{"n_layer": 14, "d_model": 160, "n_head": 5, "n_kv_head": 5, "head_dim": 32, "d_mlp": 448, "vocab_size": 2048, "activation": "swiglu", "norm": "rmsnorm", "norm_place": "pre", "norm_eps": 1e-06, "positions": "rope", "rope_base": 17700.0, "rope_fraction": 0.75, "qk_norm": false, "attn_scale": 0.177, "bias": "none", "tie_embeddings": false, "parallel_block": false, "init": "uniform", "init_std_qkv": 0.0353, "init_std_o": 0.0, "init_std_up": 0.0353, "init_std_down": 0.0, "optimizer": "adam_variant", "lr": 0.00125, "beta1": 0.9, "beta2": 0.98, "weight_decay": 0.04, "lr_head": 0.00384, "grad_clip": 1.0, "warmup_steps": 423, "schedule": "wsd", "decay_fraction": 0.661, "decay_shape": "pow", "final_lr_fraction": 0.05, "batch_tokens": 8192, "seq_len": 512, "doc_mask": false, "train_tokens": 121500000, "steps": 14832, "dataset": "wikipedia_en"}
MLP neurons of a small language model. Each row is named by its layer, matrix (gate and up: input weights) and neuron, and shows model dimensions 64-159. Each number is 128 + 24 x the weight over its row's rms, rounded and kept within 0 to 255. A neuron's up and down rows have the sign that makes its largest values positive.
After each neuron's rows, "fires after" lists the tokens most often just before its 100 highest values on Wikipedia text that the model never trained on.

L5.gate300 [164 120  75 118 120 183 117 121 134 123 123 105 146 170 114  88 108  78 108 103 127 146 117 111 121 118  99  77 117 108 118 103 132  68 101 151 145 138 119 129 111 119 133 138 173  86  99 113 119 108  84 112 134 110 135 105 129 138 164 113 142 137 106 108 111 120 126 144 150 126 125 135 169 146 102  94 211 145 142 158 176 101 104 129 129 142 121 106 123 143 134 158 165 158 118 114]
L5.up300 [116 104 113 138 102 123 131 130 133 133 114 150  89 111 136 123  74 128 119 131 141 158 143  66 119 167 121 146 134 149 113 115 142 134 103 113 154 141  83 141 123 117 172 105 188 127  93 119 126 142 129 117  84 152 120 140 140 107 138 143 119  99 146 137 119 149 102  92 128 140 150 132 134  93 117 118 161 149 138 110 128 108 144 141 155 111 110 138 135 127 113 178 134 139  75  98]
fires after: "M", " I", " ", "O", " O", "F"

L8.gate197 [145 119 171 119 111 162 129 133 151 161 141 126 150 120 104 117 127 157 123 143  88 165 122 156 132 150 101 101 156 132  77 132 122 139 165 138 139 131 119 159 125 162 120 204 171 104 129 150  98 112 143 149 150 141 143 138 122 148 107 148 122 133 124 147 136 104 162 168 136 167 147 143 137  93 101  97 145 114 136 126 166 121 131  93 115 124 108  95 130 119 159  75 133 146 113 117]
L8.up197 [131 169 120  87 102 125 188 134 137  78 105 144 145 125  82  98 121 130 145 117 144 129 153 133  97 132 141 129  76 140 135 106  95 159 136  93 141 119 130 153 107 154 116 132 133 151 158 148  84 107 115 164 132 146 157 173 121 148 173 121  75 147 139 116 107  92 123 137 144 114 143 101 131 117 130 116 139 124 131 123 112  97 146  95 137 132  74 153 154 147 137 121 167 117 173 152]
fires after: " di", "ra", " Na", " su", "ri"

L11.gate190 [151 109 124 122 115  78 122 130 142 152 143 129 131 154 113 133 123 134  89 183 117 146  94 140 151 139 124 135 145 135 163 102 139 133 109 123 142 103 129 144 124 125 100 122 127  93 155 128 150 110 122 124 105 102 104 171  99  84 122 150 139 121 104 120 129 127  96 156 137 159 133 117 139 115 101 133 186 148 177 114 102 150 148  99 122 164 198 159 156  96 171 130 143 114  69 134]
L11.up190 [161 126 113  91 129 158 119  83 114 118 160 144 132 139 151 129 112 149  88 108  81 119 132 128 135 124 158 120 116  81 135 136 136 103 167 130 141 113 141 130 129  76 114 109  96 157 105 132 115 109 134 100  66 154 127 116 122  80 120 120 132 130 131 121 148 121 127 135 142 155 158 156 123 114 163 130 138 119 101  66 124  91 120 123 140 131 149 135 110 123 113 107 130 145 104 150]
fires after: " on", "ite", " c", "ric", " C", " On"

L4.gate359 [130 131 138 100 128 128 139 149 129 151 108 130 149 146 140 128 134 111 129 142 126  99 148 104 111 121  82 129 167  94  98 178 145 119 121 113 138 148 162 123 107 142 154 117 161 111 141 126 187  94 135 104  96 117 120 120 131 102 126 142  98 146 105 147 180 149 124 115  77 109 136 103  84 128 126 124 160 127 116 142 142 159 151  97 130 160 200  91 101  97 123 105 104 138 120 123]
L4.up359 [117  96 112  85 160  87 155 136 127 140 126 136 156  82 120 165 110 138  96 141 102 130 138  78 102  98 132 154 154 166 128  94 121 129 127 131 180 108 171 132 115 122 164 159 108 120 111 161 107 132 145 131 136 158 125 131 174 117 136 165 126 149  67  90 116 121 110 119 128 160 119 102 150 114 134 115 133 121 151  88 119 137 176 169 171 128 144 154 142 153 182 121 127 147 123 141]
fires after: "w", "ow", "ch", "ve", "cent", " h"

L6.gate443 [117 134 121 150 151 103  83 106 142  86 178 145 146 172 117 134 109 122 139 172 112 156 112 113 147  90 126 118 129 134 148 131 150 101 173 141 120 131 130 140 125 126  93 127 111 113 149 110  97 146 163  96 174 121 207 144 148 116 133 107  95  77 156 121 163 106 120 139  99 145 159 118 188 115 125  92 122 145 110 145  90 158 124  93 102 119 108 113 111 171 131 134 148 126 111 116]
L6.up443 [130 109 145 144 104 155 179 152 103 147 127 165 108 149 135 152 155 155  84 143 111 132 153 116 107 151 130 147 104  94 101 141  94 151  97  95 154  94 107 125 140 177  91 102 125  98 140  91 135 153 121 131 158 151 132 108 133 128 137 111 114 129 112 115  81 152 115 138 130  91 140 104 130 143 108 143 114 116 159 152 122 125 121 132  95 126 132 176 129 168 139 137 147 126 165 126]
fires after: "s", "c", "n", "as", "ed"

L5.gate101 [146 113 129  84 132 137 121 111 176  92 122 158 158 104 132 107 159 130 137 122 128 175 114 146 104 158 125 100 119 145 137 134 164 124 123 162 146 144 143 154  94 127 123 140 109  85 138 124 117 106 149 104 121 128 131  95 149 159 106 136  78 149 104 123 141  95 113 112  86 123 107 137 157 147 125 145 132 125 114 156  65 102 170 137 118 170 162 102 129 152 139 104 120 119 121 127]
L5.up101 [146 110 137  65 158  75 126 120 144 135 132 154 130  85 123 138 118 166 137 179 154 102 143 140 101 135  87 158 108 128 145 133 131 163 135 121 164 113 168 137 135 115 144 151 134  94 128 145 111 121 126 168 118 131 123 149 140 147 114 128  83 167 119 113 147  93  88 101 137  79 160  73 118 122 156 116 170 127  98 146 115 104 104 175 135  83 115 116 126 136 151 138  76 118 127 109]
fires after: " ex", " h", "ur", " inter", " mi"

L9.gate22 [142 129 137 175 116 131 123 150 178 167 154 113 148 129 149 125  79  99 115 109 161 129 111  73 139 105 136 122 105 126 143 120 132 116 108 123 123 161  94 108  89 135 117 135 127 146  60 167 137 101 106  92 134 154 115 120 118 127 176 115 138 124 113 122  89 166 161 129 120 116 157 157 155  95 116 125 110 121 193 130 139 114  79 119 101 172 161 117  93 170  96 119 169 114 156 151]
L9.up22 [120  98 126 164 137 105 116 124 121 134 139 138 132 130 123 116 146 101  96 113 120 121 123 113  99 122 132 138 124 151  79 137 141 190 159 131 148  97 136 150 157 105 128 112 179 139  61 156 134 147 124 123 103 137 160 119 168 159 115 130 113  84 149 164 138 147 136 154 137 104 125 124  98 121 108 110 121 140 212 130  96 138 140  98 139 163 113 141 113 163 184 131 189 120 120 133]
fires after: "s", "te", " T", "e", " "

L5.gate261 [132 155 116  96 150 176 109 140 147 106 123 141 152 158 152  82 110 138 136 114 136 125 118 101 150 117 120 147 151  87 134 139 161 137 126 132  94  86 138  91 150 126 120 101 179 153  96 125 153 143  82 124 111 126 143 112 102 132 158 126 106 140  95 118  97 124 145 120 166 117 138 145 120 107 112  81 107 106 155 156 155  83 105 127 129 137 109 161  65 168 137 106 109 110 143 136]
L5.up261 [102 127 117 124 168  87 139 105 117 142 144 158 128 126 115 176 154 126 109 117 123 151 150 157 121  95 155  96 157 138 159 138 165 165 163 101 114 138 174 183 131 154 149 112 149 134 151 121 156 161 122 175 109 125 122 138  86 137 137 153 112 122 144 123 138 153 143 123 134 121 100 136 110 135 124 163  96 119 155 123 167 149 153  96 163 101 151 132 131 143 168 132 131 108 127 142]
fires after: " E", " T", " K", "e", " P", " b"

L8.gate128 [130 113 103  97 124 152  95 132 120 142 150 158 144 140 136 129 103 110 136 140  74 156 103 124  85 121  99 138 135 132  69  81 151 107 112 134 146 134 153 109 118 143  84 131 146 131 130 150 175 119 102  72 109 137 135 104  90 115 126 163 118  97 124  97 119 133 121 150 128 133  99 134 104 141 100  77  93 112 117 164 173 126 106 123 138 135 125 179  65 147 103 174 165 131 121 130]
L8.up128 [148 142 133 129 133 162 137 150 148 111 106 106 107  90 120 111 117 146 103 123 178 108  71 105 135 146 139 158  82 143 150  94 144 124  99  95 141  79 115 124 149 125 162 142 161  82 127 114 187  91 109  99 128 105 154  92 135 132 149  94 114 107  60 179 158 131 131 120 162 132 154 160 128 124 115 124 129 155 116 158  44 148 112 134 141 118 131 126 139 126 124 131 115 105 156 145]
fires after: " ", "li", " La", "s"

L5.gate343 [130  96 154 131 120 146 132 111 136 139  93 101 135 100 127 135 122 119 138 129 100 164 135 158 151 152 119 141 132 126  40  87 156 102 163 146 154 122 132 115 128 153 133  92 130  99  98 111 154 126 124 150 115 114  99 133 128 114  90 166 128 105 153 131 101 137 119 120 116 109 105 130 141 115 120 109 142 117 131 117 164 129 112 113 158 100 142  99 118 119 166 151 140 162 131 161]
L5.up343 [174 114 140 139 120 131 123 109 144 106 117  91 115 125  91  93  72 147 125  98 143 180  72 101 132 130 153 117 111 140  53 105 133 129  86 163 148 139 130 155 153 133 139 132 118 103 105 142 101 107 124 109 106 144 146  98 142 125 124 139 126 105  94 128 120 145 141 148 172 153 136 111 149 147 112 118  92 124 162 139 102 126 151 141 132 143  93 108 112 131 160 140 106 138 126 149]
fires after: "s", "n", "ra", " Th", " m", " "

L6.gate101 [111 123 102 123 122 138 124 107 148 123 107 141 100 155 186 127 146 122  98  68 104 131 147 147 123 134 112 131 144  94 116 157 145 112 165 137  98 130  97 147 126  98 111 185 112 100 104 106 100 134 112 106 123 104 104 156  98 139 180 149 144 112 128 159 133 142 144 110 126 120 125 143 140 168  82 120 154 133 172 127 153  90 137 149 113 112 153 106 104 116 143 117  94 172 111 135]
L6.up101 [166 135 145 104 112 152 147 110 136 116 142 125 157 141 127  86  97 116 132 102 116 125 151 139 140  69 142 101 103 128 118 100 103 138 154 143 163 120 119 130 120  91 136 134  78 109 149 161 101 104 163 100 161 173 171 171 136 140  97 150 134 153 130 117 103 118  95 152 166 143 134 107 113 167 127 133 108 115 109 160 179 133 128 149 126  87  97 149 117 125 137 110 130 139 125 142]
fires after: " J", "en", "ist", "ian", "van", " Jo"

L11.gate196 [149 103 116 129 179 140 133 147 120 142 141 156 161 100 139 120 118 111 114 156 140 127 116  99 166 144 108 150 135  91 114 129 170  91  94 141 117 109 158 130 122 158 124 154 126  99 135 119  89 107 149 115 129 130 115  86 150 138 130 143 110 125 118 131 123 119 114 155 145 118 164 110 125 130 103 142 159 119 155 168  97 107 157  97 148 144 140 111 134 112 164 124 133 163  99 130]
L11.up196 [138 128 149 125 131  83 134 118 117 103 106 163 149 120 102  97 149 101 144 171 133  94 146 149 151 158 137 135 132  99 128 112  85  88 100 144  93 153 140 142 154 116 134 147 118 133 156 152 156 160 113 163 132  84 132 107  84 145 150 114 126 123  87 114 179 164 142 140 154 133 152 131 117  96 132 141  94 105 136 132 142  99 115 148 124 129  93 111 127 149 146 169 106 139 170 124]
fires after: " ", " mi", " F", " h", " Mi"

L4.gate383 [113  93 113 118 146 124 115 114 126 117  88 112 139 160 109 101 130 127 118 119 113 146 121 160 116  86 125 158 157 132 121 122 101 112  97 100 125 117 121 181 128  99  90 120 128 143  96 131 172 173  62 138  96  84 127 134 124 134 139 122 120 132 130 116 128 140 150 119 131 124  98 164 151 106 157 121 143  93 120 143 186 103 115 121 127 142 156 122 126 155 172 117 100 116 122 139]
L4.up383 [137 143 136 159  94 166 103 143 162 140 123 102 126 102 139 100 105 125 140 114 142 117  85  86 122 138 101 121 131 187 131 133 124 150 100 144 133  86  95 101 122  98 121 171 185  85 122 162 124 150  95 112 102 142 151 157 128 116 110 121 117 121  71 159  88 148 110 122 161 157 105 140 183  67  99 116 176 167 108 136 147  97 104  81 104 121 127 104 147 117 148 130 155 150 130 131]
fires after: "M", " T", " U", "T", " O", "C"

L4.gate433 [132 176 121 122 127 130 111 146 172 143 138 149 157 142 125 164 101 129 106 192  83 156 115 113 184 124 140 143 130 139 140 149 175  93 126 158 127 135 139 150  89 114 113 132 115 129 109 156 108 122  87 117  95  73  87 137 137 173 114 129 112 114  79  70 109 118  99 119 155 122  97 164 145  95 118  98 132 124 126 141 126 112 136 120 129 161 111 129 112 124 120 109 147 163 111 166]
L4.up433 [136 135 130  89 125 123 121 154  92 127  88 124 105 136 124 158  98 130 111 127 129 127 134 107 144 121 156 135 112 114 125 123 156 122 145 111 128 133 111 169 110  80 146 131 139 127  69 172 159 131 102 140 103  98  69 107 146 140  98 100  88 163 130  98 157 174 106 155 130 136 110 154 124 128 171 137 118 138  94 137 120 166 142  97 116 188 136 131 141 131 150 159 112 136 118 174]
fires after: "C", " c", " C", "T", " H", "c"

L9.gate238 [162 127 135 137 150  73 125 135 156 135 129 145 117 171 124 105 142 139 118 109 129 120 108 158 161  81 104 130 127 146 116 113 115  91 139 178 100 101 157 136 151 151  86 120  91 108 174  87 107 121  71 108 162 145 128 138 136 132 132 121 173 118 120 125 127 107 159 141 127 151 169 104 138 169 118 110 126 104 144 150 120 130 120 145 128 110 120 147 104 139 115 152 175 171  97 104]
L9.up238 [167 153 151 113 154 145 105 166 121 124 130 142 136 151 150 109 148 163 134 148 108 184 147 198 190 129 140 138 154 131 114 123 118 139 121 120 145 113 139  86  83  69 124 110 115 149 107  77 133 146 129 119 128 137 164  88 170 120 114 157 110  81 123 111  83 128 150 104 156 134 125 103 170 145 138  82 117 161 137 138 101 114 111 121 138 112  90 151 159 175 109 167 155 161  99 128]
fires after: "p", "c", "s", " at", "ed", "n"